Part of a small language model's weights.
Size: 16 layers, vocabulary 8192, 30.7M parameters.
Training: a variant of Muon for these matrices, 603M tokens, 9765 steps.
MLP neurons of a small language model. Each row is named by its layer, matrix (gate and up: input weights; down: output weights) and neuron, and shows model dimensions 128-191. Each number is 128 + 32 x the weight over its row's rms, rounded and kept within 0 to 255. A neuron's up and down rows have the sign that makes its largest values positive.
After each neuron's rows, "fires on" lists the tokens most often at its 100 highest values on Wikipedia text that the model never trained on; "fires in" lists the words (lower case) most often at its 100 highest values on Wikipedia text that the model never trained on.

L12.gate70 [152 137  60 126 100 105 104 136 124 113  98  97 141 178 112 182 124 135 152 146  85 108 127 121 181 124 128 109 153 138 146 148 152 180 153 102 152  33 131 141 141 116 120  82  71 117  92 132  70  99 141 144 128 157 123 105 166 166  99 122 128  67 130 103]
L12.up70 [138 128  92 144  96 123  92 124  73 122 173 112  89 149 162 176 108 111 149 136 157 150 145 174  79 104 130 104  65  72 148 125 134 151 162  96 137 177 182 125 162  97 132 149 147 120 157 103  92 141 188 137 126 182 143  72 201 139 144 154 138 103 155 117]
L12.down70 [118 141 112 129 121 134 158 180 153 139 125  96  94 127 115 153 128  80 143  92  53 159  90 121  96 124  82 135 123 181 159 134 164 108 172 124 164  85 120 128 169 158 172  91 125  96  97 177 151 160 122 157 166 157 144 106 170 117 165 150 178 187 142 151]
fires on: " was", " were", " later"
fires in: "was", "were", "later"

L9.gate966 [135 129 204 174 120  88 136 124  78  94  85 114 164 146  71 153 105  94 134 146 132 128 153 147 111 145 128 117  96 104 146 176 128 133 118  91 124 114 118 128 143 135  54  82 170 147 199 122 125 113 140 136  91 111 103 125 154 165 180 105  91 182 102 116]
L9.up966 [131 116 137 148 106  75 132  69 133 131 121 161 133 115 105 118 186 101 122 135 155 134 128 135 130  90  89 177  72  99 164 106  77 139 115 137 157 112 123 169 127 145  98 149 147 181 154 172 145 103 156 137 127 108  98 179 142 126 119 106 142 136 107  90]
L9.down966 [163 144 215 136 100  45  60 200 160 166 169 116  74 114 146 158 161 135 107 124 110 103 113 132 124  98 131 197  98 113 161 153  97 118 138 132 121 161 156 143 122 139 103  89  61 201 149 152 132 168 129  74 126  94 143  79 194  96 145 136 202 113 110 119]
fires on: " after", " After", " for", "After", " served"
fires in: "after", "for", "served"

L2.gate636 [ 79 131 138  59 110 102 125 116 145 185 169 137 187  90 193 126 136  88 122 173 128 122 116 153 174 143 127  77 101 145 159  66 134 114  93 157 103 137 129  66 130  94 171 180  90 160 150  87 116 177  86 127  99 161  74  71 184 102 137 138 169 108 102 154]
L2.up636 [ 66 138 138 119 105 162 208 125 103 130 136 105 103 138 129 136 114 137 119 129 186 122 135 139 128 182 109  86 132  75 176 197 117 165 107 129 181 101 146 141 150 209 143  34 161 161 112 167 100 116 117 162 137  98 162  88  89  73 149 111 144 146 200 153]
L2.down636 [139 104  90 107 110 190  93 145 143 129 165 101  66 124 173  80 149 102 170 160 104 134 102 139 118 126 102  46 168 121 115 174 160  88 150 131 163 151 119 144 184 146 115  80 158  70  81 128  82  86 111 110 149 128 162 156 196 140  99 130 110 105 133 118]
fires on: " one", " an", "a", "an", " two", " An"
fires in: "one", "an", "a", "two", "aft"

L10.gate206 [148  68 118 158 162 117 120  76 143 179 107 103 149 111 124 122 171  88 109 140  85  89 156 100 134 127 142 119 104 120  87 121  94 144 114 105 106 152 108  83 112 158  82 142 117 135 105 142 114 125 110 144  92 119 145 138  93 154 105 106 131 132 100 129]
L10.up206 [190 127 174 120 162 112  94  94  79 172 120 136 136  86 119  77 126 127 182 172  99  61 112 113 121 178  94 128 102 163 128 133 180 131 120  91 144 119 156 122 105  69 125 118 140 105 143 165 107 134 169 136 112 151 176 116 139 109  93 105 172  96 195 173]
L10.down206 [178 130  81  91 115 108 140 154 141 146 119  93  77 132  88 141 141 115 144 130 183  71 155 138  86  73 150 151 124 156 186  89 179 151 134 126 154  77 139 110  76 158 154 117 125 155 119 174  83  99 191 161 131 142 119 117 109 132 148 135 156 123 121  89]
fires on: " is", " was", " are", " be", " were", " being"
fires in: "is", "was", "are", "be", "were", "being"

L12.gate736 [ 53 168 213 105 136 116 121 117 145 139  91 131 160 131 141 133  59 146  40  56 129 111 105 142 127  62 141  99 125 117 162 148 102  89 108 126 115 125 133 146 148 137 141 117 167 110 142 131 169 181 153 145 132 121 111 143 109  98  94  99  61 111 106  65]
L12.up736 [ 77 115 163 157 119 116 102  61 129 107  96 163 137 203 170 159 139 119  56 114 105 121 105  89  98 156 171 124 162 149 135 116  93 105 171 112 124 137 165 185 144 142 140 125 148 147 158 135 110 109  82  89 144 168 132 161 169 145 100 117 175 165 125 142]
L12.down736 [108 110  98 119 145 123 115  60 163 141 188 148  74 150  99 104 137 140 137 120 156 167 116 152 109 105 115 142 182 106  87 172 132 100 119  82  82 156 122 187 110 154 187  92 115 164 138 138 148 179 138 166 133 124 137  63 170 130  91 164 149  94 117 162]
fires on: " in", " to", " of", " do", " did", " into"
fires in: "in", "to", "of", "did", "do", "into"

L9.gate500 [106 122  91 139 138  84 153 147 184  95 136 156 122 133 157 129 112 120 159  86 148 158  95 141 125 157 146 155  94  97 184  84  59 132 148  69 159 177 130 193 114 107 113 118 107 160 155 156 162  99 199 156  72  97 172 142  86 113 137 167  67 115 101 152]
L9.up500 [ 93 187 130 165 113 109 144 130 187 100 131 148  99 119 173 115 220 166 122 141  87  95 115 122 126 109 109 128 161  94 126 105 150 139  79  61 146 115 106 114 115 155 134 106 151 186 168 142 192  88 147 139  80 141 119 166 124 142 102 133 126 127 132 104]
L9.down500 [121 168 158 137 157  92 120 107 139 115 162 120 104 130 156 144  83 134  79 152 154  73 150  85 111 121 137 105 119 144 161 148 112  88  93 138 120 136  87 134  81 155 150 111 161 138 190 176 109  94  47 169 179 171 158 131 112 109 130  53 139  84 130  74]
fires on: " is", " was", "es"
fires in: "is", "was"

L11.gate775 [211  97 107  73 131  85 173 137 108 102 130 118 161 115 135 123 134 122 106 152  81 125  92 109 143  95 133 131  69 118 116  68 122 135 132 133 152 169 128  87 124 137 103 149 121 149 104 156 119  89 122 152  93 114 164 145  65 155 132 136 116 122  99 144]
L11.up775 [169  84  85 107  50 150 146 140 150 192 132 134 132 111 205 149 128  89  98 162 159  23 105 102 135 124 146 123  89 134 121 126 112 123 130 122 166 128 145 152 126 147 148  91 115 121 114 110  63  68 124  92 113 101 128 202 102 182  83 135 171 118 144 171]
L11.down775 [126 128  91 112 156 113 160 116 158 155 131 114 125 117 139 164 148 112  98 108  90 147 165 121  46 134  74 100 168 129 164 126 108  80 111 108  69 139 132 182  91 132 101 149 170  95 133 122  80 157 125 132 165 117 141 172 147  97  94 156 113  73  89  85]
fires on: " was", " been", " is", " being"
fires in: "was", "been", "is", "being"

L3.gate508 [ 83 153 110 139 120 168 157 155 135  91 134 141 157 125 152  90 148  93  97 117  85 137 134 111 105 150  98 177 122 149 169 115  47  94 131 136 118 103  71 107 118 156  98 136 112  96 204 113  78  89 117 166 136 165  96  91 156  97  88 134 161  74 139  92]
L3.up508 [134 118  33 148 124 119 137 179  90 146 126  82 144 146 147 105 101 124  62 157 144 107 149 132 183 126  70  71  98 151 193 141  78 150 109 161 130 114 114 108 125 182 211 151  83  98 140 118 133 118 104 124 150 128 153 153 113 147 161 159 156  85 119 123]
L3.down508 [127 115 102 115 109 121  96 159  14 115 115 125 150 171 195  66 120  93  96 151 133 117 127 175 155 176 150  93 156 122 149 137  69 110 109 158  84 142 152 129 147 135 157  95  97 107 113 126 148 145  94 105  80  90 187 154 193 103 126 165 171 129 156 145]
fires on: " other", " Other", " still", " also", "Other", " rather"
fires in: "other", "still", "also", "rather", "legacy"

L7.gate625 [162 102 164  96 136 156  98 117 121 138 130 140 113 172  81 153 138 131 123 141 113 156 125 135  66 153 158 117 115 151 116  93  91 129 118 186 191 168 134 135 121 204  95  77 127  83  64 132 154 133 134 135 108 166 113  67 234  99 147  70 138 131 135 110]
L7.up625 [128  70 126  99 120 183 130 107 108 104 157 164 122 102  79 103 169 162 156 123 144 106 145  83 110 138  74  91 110 150 115 122 178 132  86 109 148 122 123 104 152 159 126  60 133 125  83 197 173 105 107 113 106 150  89 132 124 122 172 127  80 177 164 183]
L7.down625 [150 149  82 122  55 187 103  95 151  91 143 122 123 115 109  79 166 140 171 108 123 135 173  98  92 133  97 147 172  65 156  71 108  83 120  84  81  91 107 191 195 160  82  78 104 139 132 132 105 169 119 127 179 112 148 120 145 142 125 110 109 138 116 121]
fires on: " a", " his", " this", " an"
fires in: "a", "his", "this", "an"

L9.gate1001 [ 85 144 110 179 147 116 125 122 152 102  94 109  79  99 180 171 146 126 126  74 169 151 121 120 123 123 118 120 134 132 137  96 143 108 127  92  72 121 190 150 168 170 118 118 156 113 143  75 186 149 228 149 124 125 103  91 118 121  68 137  77 168 120 119]
L9.up1001 [121  80 118 122 124 121 108 153 108 125 155 138 130 103  95 162 164 166  91 139 135 150 123 150  96 114 148 146  98 125 179 174 200 133 123  88  77  84 160  38 133 177 114  83 170 165 142 173 155  72 124 126  65 148 112 108 121 118 137 145 130 176 142 133]
L9.down1001 [ 94 155 105 128 215 126 155 135 108 173 168  68  80 139 105 134 148 178  92 114 129 147 103 182 161  96 110 118 190  99 206 213  86 130 162  62 146 128  98  50 186 169 163  77 107  87 124 170 101 133 109 104 142 141 146 108 149 122 105 172  98  90  60 119]
fires on: " of", " in", " at", " from", " left", " with"
fires in: "of", "in", "at", "from", "left", "with"

L10.gate646 [ 95  95 152 199 122  71 143 125 119  98 117 164  93 138 117 118 145  62 202 144  66 129 113 158 185 112 119 131 168 130 107  97 117  61 101  99 103 122 149 108  83  92 110  95 116 147 130 100 142 149 148 131  87  85 109  96 117 133 129 134  99 134 182 182]
L10.up646 [117 125 160 132  73  61 125 156 162 138  71 127 124 137 164  75  82  63 113 146  88 129 157 137 175 146  93 103 155  72 140  96 165 138  83 131 101 139 112 142 128 143 117  48 107 175  82 135 136 153 163 139 129 160  99  99 114 160 151  84 149 137 186 157]
L10.down646 [140 188 124 140 145 149 130 122 141 140 131 117 108 119 166 180 145 108  76 104  96 124 127 161  48 123 120 173 133 103 210 172 147 120 105 162 105 124 107 135  93 107 104 127 143 175 178  85  90 147 133 158 146 143 125  87  79 105 133 111 124 111 110 147]
fires on: " in", " to"
fires in: "in", "to"

L11.gate655 [119 116 165 125 158  89 100 114 146 160 135 153 216 152 122 143 130 105 165 136 145 128  73  96  96  93  97 249 112 109  92 130 106 141 131 109 133 166 141 102 118 171 137 161 142 150 139  69 101 156 111  83  90 164 108 114  73 154 128 131 113 179 174 147]
L11.up655 [146 110  91 175  99 138  99 145 122 185 118 159 159  75 106 133 128  90  97 137 147 128 138 130 105  96 168 214 188 139  84 131 145 114  99 112 136  94 121 114 143 193 129 111 114 148 148 134  96 136 126 111 129 166 155 169 144  84 137 130 117 183  99 112]
L11.down655 [166  93 161 142 201 142 148 202 144 132 103 144 127  92  77 126 126 103 107 107 130 136  89 105  98 116 141 171 161 107  87  96 133 171  54 169 121 142 121 116 148  27  95  91 171 121 163  70 149  98 121 117 144 131 115 105 180 146 140 157 141 173 149 139]
fires on: " the", " her", "s", " his", " was"
fires in: "the", "her", "his", "s", "was"

L11.gate137 [ 84 140 139 113  94 157 125 123 150 104 194  89 144  99 139  93 136 105  95 159 120  98 169 110  50 113 165 111 165  81 180 135 156 143  87 112 114 143 134 129 118 128 154 172  72 158 102 103 105 182 102 129 100  75 154 126 101 139 157 100 127 115 132 109]
L11.up137 [108 154 124 123 131  96  90 180 127 136 167 155  97 138 123 125 151  81  95  90 149 150 223  70 116 133 113 128 144 115 195  78 109 142 115 113 159 152 122  76 190  87 156 154 111 157 140 122 110 193 108 139 103 127 141 157 146 197 158 104 130 166 181 147]
L11.down137 [130 115 118 150 144 139 187 181 156 184 146  74 154  99  69  87 173 175 102  83 142 116  61 105  74  97 150  91  63 139  50 103 126 114  84 117 147 152 101 129 149 109 174 120  97 177 144 106 101 187  59 179 131 139 141 132 113 152 104 161 137  95  95 153]
fires on: " in", "5", " his", "4"
fires in: "in", "his", "55"

L12.gate496 [108 157 160  87  86  99 116 154 134 146 132  27 124  97 159  87 180 135  73 108  74 119 147 174 121  97 127 116 134 146  52 182 171 117 157 104 150  67 162  89  86 139 131 146 100  88 120 113 143 121  89 138 152 123 157 195 126 120 148 103 142  77  90 121]
L12.up496 [ 73 163 122 110 193 128 104  92 113 127 108 171  97 145 157 162 112 119 104  99 121 131 112 186  98  97  89 149 114 126 190 147 157 113 140 110 125 116 113 178 160  86 204 143 146 154 100 104 124 139 141  56 158 152 223 134 144 128 166 117 194 103 111 174]
L12.down496 [131 117 130 142 147 111 121 169 154 113 141 139 110 168 169 121  81 183  55 123 161 150  55 103 134  75 109 161 119 166 164 149  96 147 128  92 135 136  95 149 127 122  82 101 151 105 155 125 124 134  73 154 125  99 111 120 132 166 154 143 140 157 155 103]
fires on: " as", " As", " with", " of", " through"
fires in: "as", "with", "of", "from", "through"

L10.gate346 [110 128 118 151 172 122 189 153  64 176 111 117 207 113  89 161 102 119 149 135  69  95 151 222 106 134 150 161 136 132 116 123 128 118 124 114  73 174 123 124 118 111 164 141 153  73  87  82  42 160 130 145 156 136 164 139 149 115 138 123 171 127 113 163]
L10.up346 [ 95  90  65 143 192 111 113  83 119 138 146  70 130 120 140 150 141 117 115 116 123  94  94  87 134 103 108 197  90  77  46 106 135 142 107 121  97 126 141  86 183 105  56 203 153 130 127  88 110 138  95 102 128 166 131 130 108 137  94 139 153 168 144 162]
L10.down346 [103 191  92 113 144 115 122 110  97 141 139 101 165 115 128 136  86 162 135 149 170  85 132 122  99  85 124 144 129 122 138 176 165 109 159 146 107 116 121 140 137 130 178 130 107 144 186  91  91 162  69  80 111 117 148 163 107 176 153  84  63   9 134 101]
fires on: " of", " to", " under", " during", " by", " Despite"
fires in: "during", "of", "to", "despite", "by", "under"

L11.gate709 [100 113 104 132 155 109 113 109 184  60 146 136 119 103  96 149 161 118 124 141 101 131 101 133 151  79 132 138  90 115 138  87 136 141  98 168 167 154  81 128  94 158 148 164 102 148 131 100 117 117 156 130 107 152 109  99 141 171 147  89 137 117 143 207]
L11.up709 [143  97 155  96 118 160 122 189 127 123 141  86 145 130 140 122  64 141 168 111 118 117 148  81 115  91  71  76  48  89 169 104 104 160 150 134 156 140  92 111 195  95 128 144 100 133 141 129 107 127 122  90 169 155 167 182 141 141 109 194 142  90 116 194]
L11.down709 [138 164  89 161 123 100 124 141 163 190  90  52 173 157  98 144 142 101 121 104 133  68 159 126 118 123 125  89 163 148 129 154 105 139 117 183 113 124 141 146 159  59 159 133 102 153 130 122 123  96 145 124  86 127  62 133 102 128  97 158 133  73 144  52]
fires on: " that", " was", " which", " who", " and", " company"
fires in: "that", "was", "which", "who", "and"

L3.gate983 [196 155 102 171 159  84 144 131 138 138  92 106 142 129 125 125  95  77 147 130  96 129 118 126 110 164 148 120 120  94 103 127 114 128 151 134 123 115 157 107  80 118 128 156 149  92 116  75 127 141 122 127  98 153 142 103 124 141 146 121 147 111  64 157]
L3.up983 [ 93 150 104  95 154  82 138 103 172  90 131 117 110 138 161 144 165 119  79 116 102 138 123  84 125 170 128 117 168  93  63 161  76 126 149 141 111 148 118 137  65  99  98 175 144 128 102 120 167  68 177 101 116 118 149 101  83 139 155  82  91 101 174  94]
L3.down983 [ 80  93 134  98 180 129 165 101 140 162 137 149  80  92 123 126 128 128 180  91 143 147  88 111  44  80 106 149  57 167 152 140 114 127 164 116 123 156 155 161  97  95 163 123 124 137 131 137  82  99  71 130 153 127 177 156 173 144 133  69  73 167  78  85]
fires on: " by", " to", " for", " of"
fires in: "by", "to", "for", "of"

L13.gate665 [ 87 148 227 100 179  87 154 112 168 106 120 158 116  95 131 130 164 129 165 129 151  81 116 167 143  77 127  97 137 100 114  90 103  44 172 109 143 137 110 101 127 149  83 165 158 130 112 188  79 143  92 126 152 166  85 122 167 189  61 119 196 132 120 127]
L13.up665 [112 126 138  82 170 124  76 141 118 140  99 133  98 159 187  88 158 151 129  83  95 155  84 152 105 138 128 108 128 151  93  62 151 117 155 100 153 165 121 118 115 167  82 212 145 142 103 135  67 153  76 136 192 127 142 111 108  85  75 169 188  50 144 118]
L13.down665 [ 65 169 193 122 150 149 115 150 111 139  87  90 126 107 139 158 174 120 121 135 142 118 148 128 138 155 150  93 186 126 152 135 130 140 114 130  95 101 136 104 118  96 178  90 111  68 104 157 135 139  61 130 169 153 165  77 110 124 100 123  98 101 109 106]
fires on: " in", " for", " a", " began", " to", " was"
fires in: "in", "for", "a", "began", "to", "was"

L10.gate298 [125 121 141 116 129 114 106 142 144 107 152 183 192 109 124  99  73  66 145 119 113 109 137 169 151 180 135  80 155 124 106  94 121  93 163  91 117 120 112 120 115 137 121 188 141 130 157 162  67  81 123 180  90  81 105  84 126 150 136 125 178 127 155 171]
L10.up298 [164 113  50 134 107  52 112 114 117 152 117 136 153 161 150  77 113 130 149 102 140 107 113 154 144 175 134 112 173 134 121 104 157 106 164 119 139 163 127 113  74 115 133 123 121  97 119 165  99 126 114 142 137 161 148 168 158 117 138  92  80 108 137 154]
L10.down298 [150 129 125  99 128  96 171  78  88  90 149  74 137 104 150 171 102 119  66 166 139 121 182 136 110 128  48  77 152  98 107 120 110  90 170  77 128 160 133 166 180 122 151  91 155  94 136 178 150 131 143 149 118  85 145 121 112  71 194 121 103 130 127 108]
fires on: " to", " not", " is", " was", " been", " be"
fires in: "to", "not", "is", "was", "been"

L13.gate423 [115 168 111 140 192 109 117 142 180 145  80  62 178 146 156 147  99 151  78 144  62 128 145  72 106 152  71  91 113  79 160  81 117 123 157  77 141 106 126  88 165  94  91 183 150 130 109 179 131 144 156 186  93  96 123 127 130 108 151 130  88 152 102 147]
L13.up423 [112 143 130 161 135 156 164 102  88 162  97 126 155 144 109 147 159 131 172 145 122 127 153 120 128 131 115 156  91 120 101  96 131 137 209 147 159 105  86 122 117 117  90 125 147  93 169 169  71  91 119 130 187 168 170 137 133 172 155 124 164  84 184 129]
L13.down423 [ 98  97 114 111 141  80 106 108 138 154  94  98 188 111  87 152 112 184 189 170  84 121 156 114 131 142 122 141 119  83 140 128 137  89 192 177 174 110 176 154 181 100 148  95 213 123 158 117  75 107 114 146 127 172 173 172 114  85 154 148 113 159 151  98]
fires on: " was", " is", " were"
fires in: "was", "is", "were"

L12.gate534 [166 142  81 161  59  96 108 134  92 186 137  83 151 140 115 194 119 199 118 178 129 142  98 129 181 126 148 145 173  95  88 141 171 135 135 132 159 130 111 145  74 122  93 127 183 138 160 129 143 106 134 123 151 101 102  44 128 142 190 171 155 134  96 103]
L12.up534 [165  83 109 165 121 106 175 141  82 149 115  92 124 125  92 153 214 101 118 160 131 137 126 144 114 139 165  95  67 104 121 120 197 106 196 108 144 141 161 137 119 121  90 156 120 113 214 113  63  87 139 159 104 105 156 111  81 139 141  66 174 132 175 106]
L12.down534 [160  94 112 144 130  94 205 160 130 168  57 162 116 137 146 161 177 121 100 167 180 143 102  95 128  97 158 109 135 155 112 139 129  81 136  75 184 139 142 118 145 121 142 159 149 127 167 127 126 103 143 119  86 124 167 167  81  95 124 159 150 176 127 124]
fires on: " was", " is", " were", " being", " been"
fires in: "was", "is", "were", "being", "been"

L10.gate714 [138 167 159 146  90  92 234 144 155 141 124  96 141 178 106 133 167  98 130 116 119 109 117  96  95 132 121 163 115 167 112 157  94 156 149  97 152 107 132  77  72 168 141  70 142 107 116 143  93 140 115 136  84 156 178 165 120 138 130 151  50  59 150 133]
L10.up714 [ 92 126  88 105  71  96 171  77 148 117 169  88 120 169 125 133 181 133 169 158 131  64 121 104 121 140 138 180 145 140 142 119 153 156 135 136 137 128 137  79 173 162 108 141 156 149 115 141  56 144 116 150  94 136 139 105 143 116 148 140  83 140  64  77]
L10.down714 [118 140 137 142 165 124 161 112 161 167 132 179 122 148  70  63 131  99  64 209 146  46  81 172 120 123 124 156  96  38 125 144 122 160 192 126 166 183  68 162 172 175 187 111 104 119 169 175 111 165 104 107  50  93 104 147 132 138 117 142 122  82 124 154]
fires on: " as", " its", " of", " to", " and", " it"
fires in: "as", "its", "of", "to", "and", "it"

L12.gate864 [123  72  92  88 106 110 129 142 187 116 163 123 194 129 146 157 125  53  85 109 138 144 121 159 138 158 122 121 110 160 128  72 102 118 168 105 128 119  47 117 120 127 139 152 144 110  54 136 102 144 159 123 171 173 126  98  56 107 167 135 141 160  68 173]
L12.up864 [136  61 122  72 124 199 143 127 136 106 101 100  98 131 159 197 154 195 125 122 144 165 127 135 159 111  62  11 107 167 155 124 144 145 174 113 166  96 121 122  98 174 191 156 104 149 143 156 113 110 122 135 175 129 117 188  57 165 136 168 167 158 127 173]
L12.down864 [135 110 173 105 152 128 152  93  73 180 123  93 132 158 138 136 137 142  84 114 139  82 122 153 124  70  95  83 148 123 150 116 142 117 193  76  92 142 210 101 163 106 125 162 146 164 138 132 117 112  83 106 112  95 137 166  84 111 126 229  50 175 138  90]
fires on: " was", " is", " not", " also"
fires in: "was", "is", "not", "also"

L10.gate841 [134  93 128 201 157  62 147 159 148  91  90  85 127 134 119 172 142 106 175 155 146 108 149  90 110 125 215 149 121 137 149 106 107 162 134 104 173 148 133 100  90 167 124 131 165 164 149  75 154 162 124 145 140 135 108 124 116 139  66 181 137 140  93 112]
L10.up841 [148 103 145 114 100 168 141 143 144 161 145 102  77  92 103  79  91 130 141 109 143 193 218 141  84 121 142 107 171 148  92  94 111 128 140 175 172 157 151 136 161 117 153 105 160 123 105 111 104 238 179  88 126 145 144 114 141 157 106 126 190 147 129  89]
L10.down841 [136 141 101 150 139 105 181 147 137 175 140 101 145 127 156 117 126 153 175 133 153 183 169 165  23 135 107 125 188  86  83 121 156 175 128 193 124 104 106 151 188  88 142 103 131 121 141  83  41 142 154 124 111 171 177  90 116 144  84 125 190 137 173  90]
fires on: "s", " his", " her"
fires in: "s", "his", "her"

L9.gate414 [ 64 163 126 142 140 101 115 194 162 125 159 164 166 139 188 168 128 148 146 113 104  73 128 129 143 133 156 142 134 153 136 137 169 127 127  88 156 146 183 117 135  28 122 130 148 142 118  79 109 131 139 161  87 142 101  99 140 128 126 132  80 105 163 170]
L9.up414 [140 101 145  99 148  80  93 142 129 122  63 152 118  14 114 196  93 209  93  94 154 100 148 109 147  97  86 173 120 141 129 162 137 120 134  91 118 139 109 113 124  84  83 147 119 149  98 131  58  73 141 119 132 149 118 110 181 154 128  73 173 174 134 158]
L9.down414 [180  81 118 146 143 126 187 168 116  95 149  67 139  88 151 107 137 146 119 164 119 113 157 115 131 198  84  95 159 165 127  87 107 138 123 102  95 140 185  44 109 174 219 152 118 169  98 141 122  83 116 165 179 116 118 129 138  97 214 112  94 111 105 139]
fires on: " at", " st", " in", " At", " on", " was"
fires in: "at", "in", "on", "was"

L7.gate508 [119  78 112 196 153 164 131 122 123 160 117  93 139 164  72 161 142 115 124 140 118 128  88 136 145 184 162 103 109 130 143 181 113 123 143  77 111  91 144 103  74 159  75 126 180 144 118 136 113 124 129 118 149 175 107  77 119 163 170  93 169 159 102 124]
L7.up508 [102 145 120 113 113 126 151 172  71 140 138  97 139 100  70 131 158 132 100  99 122 128  93  76 114 191 140 182 163 118  91 123 163 166 160 128  99  81 138  73  78 161 125 110 154 145 162 194 185 133 103  88 163 169 125 127 133 200 174 106 126 127  83 118]
L7.down508 [166  91 173 129 112 108 145 103  80 113 163 125 116 143 147 122 119 123  77  91 115 107  83  69 122 150 171  99  99 109  99 182  96 182 127 100 112 112 114  97 106 154 169  85  95 191 127 128 152 130  74  73 174 143 154 120 152  70 169 135 121  66 114 152]
fires on: " in", " of", " first", " best", " time", "elling"
fires in: "in", "of", "first", "best", "time", "selling"

L9.gate458 [119 113 188 129 120  79 159 121 131  44 143 164  81 153 162 118 136  98 136 163 145 113 189 179 167 165  84 126  91 127 105 132 115 187 106 120 138 117 137 145 157 127 114 115 146 103  96 135  91 178  98 125 174 104  79 108 140 119 155 117 153 137 144 124]
L9.up458 [ 98 113 122 115  98  38 102 154 110 109 128 135 135 139  95 192 177 167 103 126 122 136 123 130  35  90 151 178 163 126 164 150 134  99 170  82  48 150 159 157 188  72  52 158  77 116  78  68 104 170 246 154  97 160 118 167 133 205 145 151 229 123 105 143]
L9.down458 [117 145 135 160  87  59  74 119 137 119 122 127 131 163  48 162 144 170 162  83 106 126 100 164  76 113 115 149 157 161 147 124 119 118  96 126 110 110 162  79 161 140 123  97 112 185  74  91 148 108 176 160 138 176 130 130  97 130 129 143 138  82 118  50]
fires on: " after", " After", "After", " Following", " following"
fires in: "after", "following", "when"

L7.gate155 [ 29 101 112  33  84 116  67 152 126 111 136 134 142 115 108 100  99 139 153  57 123 106  98 106 149  96 107 195 120 131 106 132 133 118 129 112 106  90 160  92  87 112  68 157  77 138 168 123 145 166  42 192  77  96  88  62 126  99 140 157 140 195 145 145]
L7.up155 [ 95 173 117 115 127  64  56  88 120 132 147 116  62 104 147 155 116 132 153 140 101 161  99 109 169  79 144 113 127 118 135 110 193 146 131 176 156  44 121  79  77 180  85 120 134 128 130  72 125 166  92 139 105 147 130 146 125 101  78 147 166 134 136  92]
L7.down155 [ 88 130 133 145 153  61 187  84 108 154 114 127  56  91 153 115 188 134 138 161 134 126 114 141 105 132  99 114 111 111 161 144 115 108  37 166 164  73  99 118 128 144 137  78 163 116 115 102 121 215 119 109 113 127  74 155 115  90  87  89 151 167 109 128]
fires on: " to", " in", "ic", " on"
fires in: "to", "in", "on"

L11.gate322 [134 107 117  92 144 134 154 114  92  99 178  98 189 133 120 174 110 148 132 161 120 130 135 144 110 110 110 104 107 110 213 108 147 131 112  87  78 100 131 108 121 139 147 132 131 111  80  77 130 144 161 155 106 143 155  79  68 119 149 193 137 104 163 182]
L11.up322 [117 136 123 215 123 130 102 138 104 127 113 157 156 161 114 145 133 116 154 168 133 154 138 129 139  87 111  97 121 148 112  93 128 149 160  91 162  82 101 139 141 124 112 100 123  71 128 118 120 146 162 140 116 113 148 107  77  91 180 174 121  68 136 190]
L11.down322 [ 77 127 111  79 128 102 123 137 127 126 129 179 122 123 166 143 120 132 135 125 169 119  94 115 122 153 120 117 132 104 110 133 169 145 130 127 151 153  90 134 175 122  96 152 151 126 115 152  88 172  85 162 144 123 125 154 112 164 139 153 151  89 123 105]
fires on: " were", " was", " be", " been", " being"
fires in: "were", "was", "be", "been", "being"